MLP neurons of a small language model. Each row is named by its layer, matrix (up: input weights) and neuron, and shows model dimensions 128-255. Each number is 128 + 32 x the weight over its row's rms, rounded and kept within 0 to 255. Numbers have three digits each.
A block is one neuron, or neurons of one layer that tend to fire together. Before each block is what it responds to, as a language model described it from the Wikipedia text at the highest values.

Description: Line breaks right after a paragraph's last sentence, list item or table row in Wikipedia articles, usually before a new paragraph, heading or bullet; sometimes the final period itself.
L5.up89:104136161114125115130103127135145123072177090126146084106118077132089099077167132121097116156114120086115139104138157135111110119146132138072058131126105115090108110108114119110149146137080083148165201142118034113131167146124059078087144180147180105141208146112104095098149095137130124210103097169095123200102071126098146135124166138105182094168109100108139122144095136143129096123071
L5.up349:153127128126137136121104177115172180070058066151183116195150158109154117126115126123131117148126154145114201060099151110116098087080107101113137181082118103106182109086093069137114127025113135110081131156125124101085099137126137144116102179075111051192109193146172127097085089150149100096117146156064162151148139152149143145139070166164136141130117123158047191071106115145115091136184
L5.up386:130166121142114086141060174134096074053155156123172091080106102167132129074133114120112142197139153125149139097120151146141170163109124099092126149148122146163134141105130088164121133149121115071145118139181104110091124146138156102154087102092189099139158112123085082092128093122065123118136155157094142088110049132131076170110104174113112139117149111132122085154104094097138114154142
L5.up991:105127150120181168092116139147140156093148068067125091083100129123120074106099165155075093112127133164105108118123120140116091107091126171107116118139047173136184168116126088150099118087073092115046177181150102148130070151129138126131106059131140104116161138111119166203112144084095104120160129141094167118104114182164120197143060143170119148108147121156111120142071126139162106139081
L5.up1064:171130111132140170117081169097111136131114117049130133137116142158126140135108137167133100114137179089135140121058162149165168050097128149147150124108154126149132100129133155174109134179187139144101134163147126163140069128158138126138142108142186153072076160130132097170152152102140084062115097112111108094109083108108085109094120159141055131124170115125111155146160150063101046114133
L5.up1253:120108103119178160097169072127128130097110138132106118144162109126183127156092087115109136144120134176141128093088083164131125091152164146097142103107147081101107148103129130133174093067101116094140080156131097119120170125155152144084099133134106152107100145197115141111170094106195146174074114108132165156116163147138111100074151172120085095155207155064093086163106087128147115152144
L5.up1403:168131146145139141103094169160088169142107192147146146076166105110089159128102131149082098188089162082122161159125121129179129099095116137121180067095089080153134137107155110131131045104144154140155134114131143096085152177100108110088052094059100151152170202089107146137109125106113142088147140114150119096163122126138092124132167169107180126097191149104125146107123115156087157120118
L5.up1445:122155153111119106174144081175225156149143181116120133128129119156153108150088108067139137112073094152113106137177093098225103154094160125125122123084096144162089082037081163160152166069116140102182093165186071142097105178095144117163155097059143103124132112135076149100128071128070144166149128148134162153108170099164164191163100156073162134113180168110143164140142119154146161083175

Description: Line breaks (and final periods) closing a paragraph, title line, or section heading in Wikipedia articles, e.g. after "Cemetery in Brattleboro." or "==Honors==".
L3.up148:148162146116179176126112101094166152061106123105166098152145106119136132142130140145114094107112072170167116089097119157160178148121115134204120150066179153162159078068122155139161085055077190089148201107131165158134062148127101134199104130091166093185141153165120130161105067124082100102147156174176132119162157189162059154122102165099145042104152146108115072108114137102097085137139
L3.up179:159158143126161181151104141131169187075144143107155111120165105083075157148101162153155127153096088117094117144094122173178158119107105127166063163078132161149146091082156108157115128055097156141051151076183117170104148152126155128116104131039155114160129123121143108126099072166061114094139155169128126114128142196126096115142144161130188088117113153101091121123072118128065090141178
L3.up322:156091157119160153106102144136126150133076142124135149167158104148102181162101177118190070069100121130160129123152083183095184141092106126189094148120132184101151137133148091122174082105111123081109099115086131099099171141117131136096103112189090157059074121176162123148100148196162075100184144118133124083144112135115136083064055161131141052062116089148087102131083178139138159201111
L3.up617:071141149149167119102161165075170126117122128122199099146140112110117125158120132155135104116143125109137185098141115149163170124104146097088112129154121182205100189068149058140163031107130099154150142112116129139122109172124090140150156157057113152149095124114153105146177123152180119080151119122168104167163124132112111208114098132126108120119146115161126154028150124144180145098125
L3.up1002:124127097106090174096098098100196163069143169098151116117168100080143154115151130150139150143131140092091076137169115108112149118147197098161150079172133122133172137124107134172163107160120039149069194082106083148142144174099143116186125103126124125140088149151106172110176123167178081103083118160166137118114165118116099108113164127149115095198165101177107126113168132091134100121131
L3.up1243:143194140130159174125123161128174146083124149078123125122133096113097169145101133145142118130109092134097118119112125117179201128124137120205097170107127151168158097089154113151151115064084157116074174096152173175116118118140158111117107113054137096150141158115098103157141064149108129102146164182137105112171098196109076109133112154108169114117154115125117097076100132091090093138163
L3.up1266:186138120176150175114165084173115143090183171132126111146161110127112128165127135119137124121094130127149133144128147131130133160072036211146161190181160143155120175083150126174114089094113147127160178125164092091108124170119100103120112103128157166155165203106098131175125093165174172130174104160148125145164084153113093123135087124183186157154081155120170089160114130171132133133106
L3.up1418:142169157088128133104143138084127107051149165118148152124121070105109129144133130126153104164087167185180100113155088110118121109119161063110067157136138135081179093102136126208186098100180135108038147139132106147098080098150112146157089141097151113098107199168039108146120097140157170112056187145135109116171065192155149131094133109131204123161154155138110121063103127082071089110101

Description: The conjunction joining the final item of a list or pair of nouns, mostly and, also or, &, di, as in pipes, and cable covers or Grimsby and Shoreham.
L3.up81:113134184128165143085126102086111154084168107168173099138115126114108094100154149154120082131143191140146146194102112088127158162100173158143104149140106157150149145113085115100175104080102135124114128109107148075089125167111121133169189191122191101155102134065127124149124087111063157133137113150160139133135122129110126209075101132122129167161213109138093177120072199167087125106154
L3.up516:117136130171157163140140149127125127109161115093171167097073181167160158184162168104094083164133154127150122201105090141143129155122192131147182136085140105164123144150122126066118068092164124144085121114134160168070165128150176169133149136155161185127143151111134128121138101182075077108175122132165122101126132158067040109168092122076104104122091133088134186096127107155167161104143
L3.up550:077091176170108135139134139147118128109113136114130075134164055055175114133106111151133138165119139114115121127152151099113144181131152118184123176064105096113116174141120156173147122142086135128108143128121149101134117163132109086082133143095202046216085094112172088006080153067139156094093129127134126184104139119099145106146061191069103180185096099071125153141089136101223165140094
L3.up880:155150152160136185157149130184048156125119168160052131152135133110146091167122182101098154146120126180171138117204149144129112136110177086144150092116064122138131074091133100115108132106054067155134103089117163067193117134093082089102087175144206065125191087098134150117100083110160082171121128164126153155095130162140164107171123156132091239090147124116139162159112143190129136163059
L3.up1149:089163101097185132114157150078169159105130149163133099130118136086163171149110141132107100196062134153169166144156099133126123130077087110118162072149116127156090160032069124145142166123064161203134119142135149101143142167103133217118091170113144127124165143140126198115136109163138089106133071117085120061092063152147122122154089177120105176169128184164179175165086125153134099107149
L3.up1232:139139110099154182101131156143071099139129157224174132098120161130112160119107153198144151131170138111149122090157111134079180162179178182119210114079148146110139119053160141157071086129120049078101119135154151099119109142141108154120143243174111137106160194124172097171143121109116127112151144179125147163111109115122134149079110139147141091140147096139143113125170157134177107087165
L3.up1260:110136122148136101141084148180125181176152145087138082150107141088147099114042148144168132100140118102150199191138161205146092094086184106194162152109131148084121152157138140156115131121080095123166153134103169073117180146179105084119110152092156144061102148189151134093161120136148146163165136102091102107115138125195142117128105119218117121053090132127164181072110151112094159122144
L3.up1314:164112137162162068104144136125168127123156096127125120108065090104121096113118170118182145138138167136124114182118082077120059132089105201128155091154166159101103137109117159147102131122088119104156141060161138103147157147154158145113188173176145186120142117145080158132134100138103177168154100143124106115181101143155120131127094180116179184187097127121122202090199149159126110119113

Description: Mostly first pieces of split words such as sp, sil, div, f and sc, plus table-row line breaks and adverbs like only or just.
L6.up943:129113095179165116109175089146117079153110151083140128143164121138118175144134118092137125100099126132138130118114152132129166143121108113106114176120164161132196118186102144133120081159097135113192140169139130088142114142134139107153160014110119048102079135190127060087120115118097101181159144105115124094121148049134114162133163162184162142152086074102153152138098069141128108070087

Description: Commas, "and", or "or" right after a noun or name inside a list or apposition, as in "ggplot2 and", "Jimmy Jazz,", "animals or".
L5.up51:134110129154178134104067128135163124116110067156124117093134136094131141100110159154112177116113141143091122155106118093128083088102059162105034095172147129155097135075071114119093184122115145120175058099116157116198115165154097105182141122134072108125142061132104155062152092156121154151137128111103097142143108082133151062103077143129128147159096182057087162098089146085083079116095
L5.up433:120181136136166163121099143172126176172108128141147097140143104166136096116096117168147130092118107103113085153085148138125129156179076160090146098066104146084119132168103076037149143136119073125087110102125211110110135120148144169183156138136150103154153165167184141148126058164109128114104174068118140157139116135099079140136098120193064168130092130078175062142124162164168111160132
L5.up573:053145092157124145109107161092082084167127110157107063129169120073106167120141133143112125164142103101130068130155118108134127137181122116128135096137098143114148157107155168198054123140119118153147085171186141103092140130167125138127134116067113166147121109080209130138123192129162219120140130140189144124105136092144101118061131167119125129145138129130124161170111115110089102093086
L5.up575:085102108164099128129070135162101137093158153165148045151199088118190146169156125096116161175064164122133139091179182162161132085126123097077157130131131151142055102109105113127087144139135134111095132133139152093120103143163102106144098121084137126163082104140147144154175139150089115153100091187133131174146075143119139074191132104172086114171106068128126086124111156053143189151176
L5.up816:147170150113154131066140134159173172090139163159131053128134146163084115137173124099138161086136102197110132156101140079110094101090086089099080175130111126105131130135142085137138130119117220082161154140107088097136109146120083110162129105132145119177176131120078105149205109097136126079174190161099123147136118158143135123172083131144101121165144172171199108103153089139108097188088
L5.up833:149102167098139137121123112108130075144117149114168130120107112142136116082120164122137104130101175137140041112088166104125136161117120130124117126102154183076153115092151132123066133098120112119151119141080090108078127128101153161077095152174089152096064166092085142124135141084106097142091102113113097159088057135060118166131113126133157138173071117103168120129119120104089133126074
L5.up1149:203134175153169175106119094103127156103165110146107110146162121142111174094110148107109080102128112140155126114099111114139119138108143159140147116119164124117145181058140122102106122126065126146132167097150125115065112165084138147096105140083149137128136102126099152107137131136084160076095134113200046110146099108133114144119154142141127123129140147112104154119091138079080120169082
L5.up1233:134147146140125116120094130111103195150124121087151114139115127095080103123087125184147147220094079159130123224128175170109146171122111132097138127113117124095110116153140088166136102102114183125115107163079173129101160175126076105138209097126109121163162165207143092127176111117112120096097103111135146130171093176106167145072128106150058144125077068082134125129107145128165100105108

Description: Prepositions, mostly of and in, that begin a modifying phrase after a noun phrase, as in "best songs of", "results of", "national park in".
L6.up490:149151114120152164189080144096145176104135161136160133095135153105072165118145131135134090180180124122167129049122141131097112146165126110120136188133093137148140095129146127144147110127167080093147079138118128175088096127146171106094113079061106125110140110100152100095107153156137144140140125124133086191136124164128120114053137169120131173151123113197123104144174132065177138127128

Description: Prepositions right after a noun or past participle that open an agent, source or owner phrase, e.g. released by, selection from, Ministry of.
L5.up641:071107147143174128112114133098093164096103112150125137097121124172143122083108139138121120077186196105121171078116164110124135137122088109147090091113116082122122086085130141171119181107107152084148096114131103143101131150106100149218147163139198105140145162119036086132132114154118131089110152137127140106149135155074057154132164125125117087094103147161131092117154122194198136091148
L5.up708:138153189160081171124118130138141107151131129121086119156178152158089098113112139164077149143150142136166067103154100146120123094146134089126139116156095111170106121142073069089202167149165156155102082103168040149117116138094081108182130153195177158145128118144104092142142143113138102122121142120154090094182123126152051174165079089137126076112179146080136197148159145142177119073119
L5.up762:115162118107197176143110102135118099137054146138102122121117189098134127146152164120129131114133127121128097134135077139076095114105138189144174091123161114123126148080109100152112161097135131085105134083136110160158065133098193103126102181093142086146156104128124084137135174174126195153068147152177135182082117184198132091135121147138175146137183134114114134071168138109103162187143
L5.up993:074153103126171104140139159068137076117089111109169087165075164194073077124143140126129135140175128099136134124156098118098084129142123084148153136119075097104063202120148095172158144144141167132095148085146176160074134091096100147103129173069149130129105120119143112121111155116142149125150172151136155160081085144104124136146139145154104171118142133154121076160203158143161125111123
L5.up1058:055134150149126080174149167082177096195119070091118099118146195129112129133143126162141134132131137096119157138116096101103192094115077129079198127131136184153147133102182112129137166117148122095142052157148073096131149144171139158129151164191136098148090119121094126176121161130150155133112140124174113152205116123143107115086098174118085127122145127098110118125156143127113089070098
L5.up1231:099106098099128137102130075123160110167120082094161146157138115129130178116175124111140150138132116126139111088160085169076100132080133107108185073121119098142121111118124098137135138124138138102054172106124120067167133123129076115112097066137040132132112155136132116122104120109189135113128154038100100126170120174174091129110148210180131071128153092124135126116125174081157119129154
L5.up1291:069181149194091182140199159128121156151101146115111082085139209124160135064165103121088147131142129085142178132086088133111208106053156144092178119114178123131128133109109139175153090116157136111106092133181120116113140153095117195123112112068186112143126134125132185097215128122151087120088117138125084155102133141143135153097108139146110107138116144135133123121184156072113124181099
L5.up1447:070175151088083094172114150182113109098134116130113136178116171173100127073124124101105112162154113108141101105141122187113148131106156105167151087159116118124138101101146059095153110134137135148123206133159121090111151098104115162136143150169085058147084118170103096090105142091158130172059136145100157177112136184171120139163091121071159070112136062120093081129171155101172153140162

Description: Conjunctions and joining marks inside a paired phrase after its first modifier, such as "social and environmental", "presidential or vice", "School/Club"; also hyphens within compound names.
L3.up23:155136114155159109144154131111161163238111120138115179171176165079155165153167102129106138076153110143173035147109175119090138155172151114079139154116149120157060182128136121104113199149127172096133081093066120175115108096098166139114162061144131153120140139161175146146156086112128163164199172128130059130096108141118174129090150107118074043173085214120183126057111141169094203146160
L3.up72:142138163100116153118137150088140107121089115156140163109144091117143097107158100096138148109135113151159107138121102154116155149155203134122154088138101155139204088098105089097139136105122122126144090096120175122095090101132101083100100128160156080123101059083195127144155163132135194159125125105169189176117218186154151188164104124085110160155115157077125120125160200213115125151132
L3.up380:141135083132075133075106107137091167138170140162190146098111144128090128046113153114147114140155123097120251123171087076106157166158208134128117133145081196127153168114060122126131086154172141119137113067163096139121108156104142093132140129107125116132117083160122191122155140080172142166146083111108132086141111129115110161161076119137131071137123077126123123110195127126118121112159
L3.up434:166101075155106140046172142057195111159102111138167146157123144175112146133079149152181120097134143182091159090152161134139138077149133137111171131096157130157167129108038110067144119106131131150143139078163140114102126131161136140135090167130150125187108080153091160135117151144088154133188133068176096081155136155123106096131141138073051080123084152165164130132167170131176101091125
L3.up719:131134138088148100162102209121158140159141145157138155154198097165163136070152124135155095161155200117124150142122111097097125108104125089082120142124128171107146127145081106100112152144088148177181137180172178156082145139130135113081107132102125167152133148117149170130098055146173153178132150179157104109159106124133091129226091112119140118045131092153208115121131154169104115116117
L3.up808:048137134139142172152184140101169120112136082120117134154149151085142124141180109121183069086130135127131103121152113076113089170119139116118110152145166135116110127164138135100069143108142118101129151127175112151038113112110088135182099104148104146091116114164103183235146125125129113136157118136145140119097133178053138165149110162149150161109085089140193151137153139150109163110104
L3.up903:108119196150137135187129150154204120095072122160156132140075067126090076172077162141153138135104121148128101150107098150138135140173114076164122110123108154056177131143145059115126103038059137179153116161125190094116141132110168102129083122179135135153166134160151168097131066096178201130108104109149185045148110108104076162102100171082176144121110144135126152174172156148174118127113
L3.up999:133186101160145103110134097117132140139105117119115203110129140125120154180112111131075121164114130171118200174130190123114140105144145149080160113125131172130155083134115143114128102148186108140143121115099118068132189171102096159134054137097157078175137083139136103112092175165188106185134113125114148158094108043141180118156139118086140138135035063147125143132135175111107148153135

Description: Conjunctions that continue a sentence, mostly and, often after a comma or parenthesis (e.g. ", and led to", "(and legal disputes)"), plus but and it opening a following clause.
L6.up1422:131103147107186144100049119109109164146152134079115159193204101113123155180117130077210157102182156129108148181104157109141112215081171125146131121079096126137113110146093163153160145117123136148116170080120113105126132191139123078116158135156112124159141111151090152132126142154166159137121128092160163104144018108147122160044123071138150200089170128102136119077169138172143082119111

Description: Short middle pieces inside words split into several tokens, mostly after a capitalized opening such as Car, Ch, B: Car-ac-as, ch-oc-olate, car-p-enter.
L3.up37:133134102144133118123158099194123174091144159140137132128089148171114148105167131136118128160132154052100158136140096148095159114125119165079103146119115122135108145099091120145156131144166157155063091106100081127099139129141161160135131160069084131116144146108128125170091156080116082070163119068170166097154113172149158138165122120176117109150095144172153151104174117105126150103176
L3.up44:102129120206116093120121100160082073174133113138068126166153168138084085111191175163073136153172119054101067192106163142156109142135174133147131144166106097111141075079143097122145136141112057032133068129119108126196141168155065127155107138143134082115116133078144083147062119106119118125190161204138077185147106164096101134138115159095099118159089122065138122117080102096127116144107
L3.up128:137177156127085232137103121120149147194125073089156138115129141111125136127138097172173071139140122111135077145065142127136148122120198104146106101117082118149139144131123093111117039124125132140149195091110116068107137063177169113131112111125170161120090130067134093111111123162225141149105145187144121126076183165159129153123126128157181145092079130091141138139097107097103114165097
L3.up266:142101101136097095088153133152028076072065139110092094143111138111133108171175162102139125150138175114095173154129130157112141169147152083143121109060099143171155131117112121175129099162073098130098141129153097082104121139122132144162027119140126068119184175110161138087194118128130118138113097130111167120148125141201192108098150145148159097136094166075129207145165079158103088130108
L3.up348:125138182092100143128111149086087107153076146097092130129129119170077159141103135118131121126062202113124124133149117102151131114135101143151137094140145149173139172118078106127124133104152157110146117055163125100088137178095156145105179130061154109145133123147128143111129138141121155138195178079083138155108174127131097154106140122121158138140188097124122132101127052118134095100165
L3.up753:136142071088114089115065171092115182165130084156095072094102119097189068114112176089131197106142138116127154142095114075148090158150127095193076119091107114062173091134122146134136120124106168161150058106121078130118124134176094113104084156110124092180145142084156185097126152110105152165172120106113122096158123139138110062130115144119108138140150160092091164117096096102112150122076
L3.up923:109105097168131100172113084143118137118090161136131188104106126108141118143116121177134110133162164146080119117131065150117148079151120143173138145084098087143080150142155146108114126117088164166168075099091114084116197146116067147135134161124083142111111140119150163127070110113083186110153142101172132166123136054093156103073068109167115123146115120111088132100151211163071155160166
L3.up1375:162079155132134158136125176142108133153150122167108120149136114127142118075178108157074186058110141149173141072056116100141110102068096129160132093134100126138131154125175131122149082115042175095119082100131071067103134114111111147083180115091151119167151137142164085202092171126123202101149144175095097109138182167174135130140117121101196046083158103105147204070081136108105167125127

Description: The conjunction "and" (sometimes "or", "a") joining two modifiers or nouns, especially after an adjective, e.g. military and police, hydrogeological and environmental.
L5.up79:152073113131144104112112153135088100109205174136151140164107228159137091159155143118130101114172122168083151123122131114154124062119147147114087155119141125133126103097119084091078128164141125168135080174123168126125120167153097078106150071091080170183136103149147125177147102103134136078106119116132074112128131102129153129131087175147101157101104194113165183124105084144093096141146
L5.up639:118137104171155147159163112050114147137139086180166112119043141156112085084161141129126125130118102111099159117181143167108079139112190127113171158128177072144133182110127122156114130096060098129083150093146190110074106087115173107144142146124138160146161121091154108163136136108088147088149143091099088123202173116177168132144141180127204140141130099080142167106188127125162164125120
L5.up882:163126080093201134107140071137178184081167111090153095182088168097110183161143100118189085112112168157127138126140181170138064109161129171151153117167140148071177083171129116097085174160136140177110096173189112155103127078133155149120196118166152158158147119151103160110156127098139131131120112140142087083121106131136099154172102124085089100193098144094109118163120185143099139148156
L5.up1043:116156131124122128048130104082187166126108112156103120093197149118152121172098138052161060123121116156160072168137153130134133161105093043107194076144132133106175137108126114113119090140165125151171092077159101131176161150144097127139132141130133134149143109123147137207190051151110167060122151118159170127113165085151174119130094103111109099116114116125143133124168135164148095095152
L5.up1048:104165152128131122103126128061101075083108111179118166178120121135208163110173135059067135135170121120126159134111090083120181150122100076095104159142107133150087125076081082166117183142171136129104081132136158126126100099140134124092103149181196140137098161111153114153135134114126111056099150133107066136122081102121136165137139109125083152103132092135132133242135116157134179141125
L5.up1398:111100140068070193096101092119107143098170109187118181149117173140136072098182098144140187184193146101157175057112118077090163118087127097124082073178140167167147149111163102141124116137169135053122108118165125065088141115182140151136067118090167159114113170133166159179153144164118119179109140167121104160135105138121092132057089176077136104126162097162167163124136154108177175171060
L5.up1429:128097179159097112147155145119162201134099135175181119183134126091099116120136198120151091129091177120148136153127153144123147131094164150200111116127090118073119134153168157163115116089117130155118121121094136060081099101127133074152108137168182110127115122124113085096145134129112083141124170110105084119123155060099182076199160120136127095144048109130102127120116123132214135158098
L5.up1458:103128147127117146065095143088174177149170115219080135174128127151145147142104103072114117090066129121090128107174149132056140137141112118153142111137098094119151096193094162068120108163137140156205151150082124104102079127094088101144236123118155105172120059156053143160088124127101108064128158150160129157121145139122143118127119106135159158122168114105141136114142141170159111121156

Description: Prepositions such as of, in, from, by that directly follow a noun, usually plural, linking it to a modifier: members of, stones from, victors in.
L3.up349:099174151161118163038114068073100116100104096185131130160084142103165067146141146170120107170199136126162121159107170147096098153161146103170133081109182130108170118124123139106199146125043142097123061112147188145129117126121140141158141129117120152135099166100126140109128194171140114158198177137129110123090108105149101181112155105120195117151146151136091160110175145178163122160160
L3.up760:077105135138169097125204131118144148157124132125092082088123176195216086122126127114131135130184124178083101128067148083185139116166119118118138054178133146112147080155142118146148085130144159109132084154164134129111062148155193153094168143160084097104118113122110148035139116182156108163074106173098099157113146114100144128090134132110115123109169093137120111097109171125130156087157
L3.up762:116163123102136136178106144143133153135064147151102128145171144148121144107092108140080180149152155056124115136144189133123151164122168188137115119137083136094145079088128151162156147153150150131091069151121150116129106112163149139150136148104130131134114150151097114119158142142168166105109114118099142161130195095184123131156127146063122129120148088179140139160128106155136099103121
L3.up836:087153249099122092120154132153141067114148139134151139174081111076095154101105209105132132132177009069132176173125144118155125125086060154161138094157120123096099160147103136121106137153117146131068126116139169176102104124136155093138141085120204171135104121092109096142136102144145076133065134133128109109140157163100138119150107121100145159110164145113155120110145140130171161170198
L3.up990:128114153114156110140109142107173192205100120144093072115154122123154063171181132119111124205137120160171150115156183157146118127056124167131138147130118111066137082046129150171134114159160099181086134157126153084120126120081126126141100129076128176154091111144122171125152098078109080186156084172125131059127139122112147166192192138136071122129176099152144148117090138096137119107113
L3.up1032:129138139171159112108100094143158121170162140110135122137108121135164189132117088078143090135151117136134093126153097143125114162047105081174106122120115084105155129083142167134211125167059096086110087127116130113115180104128115083162082165049136066129138145136128116101126145144126140163119168139140103115170158106103145179173134101108144137128179140124158153092095141103125131155143
L3.up1416:122111133102111110168127149107177120166108102106134119119115142066133100124140117159144097108159125072115123147083159141117138124132105168158119100053089156135092047142183090116130128179175103083121109140152188122092072083113067117170146143078094121146148116047153120132087119121116102095155108128083103107172089127188134109132159164035147142177130135078104103135156132068164126139190
L3.up1421:102122144123168107134168131136129172110127125088121122092088200138133102128090144130127166129122119088170145115085127180122149101145138172134127112152146116118173145123143119125151149149158137111117124119142133163142159156126123127152105121136108038169110152146078137104156167137212082100099091123167175123144192093130083140126097158100047155125153129117125132117177134089124081137130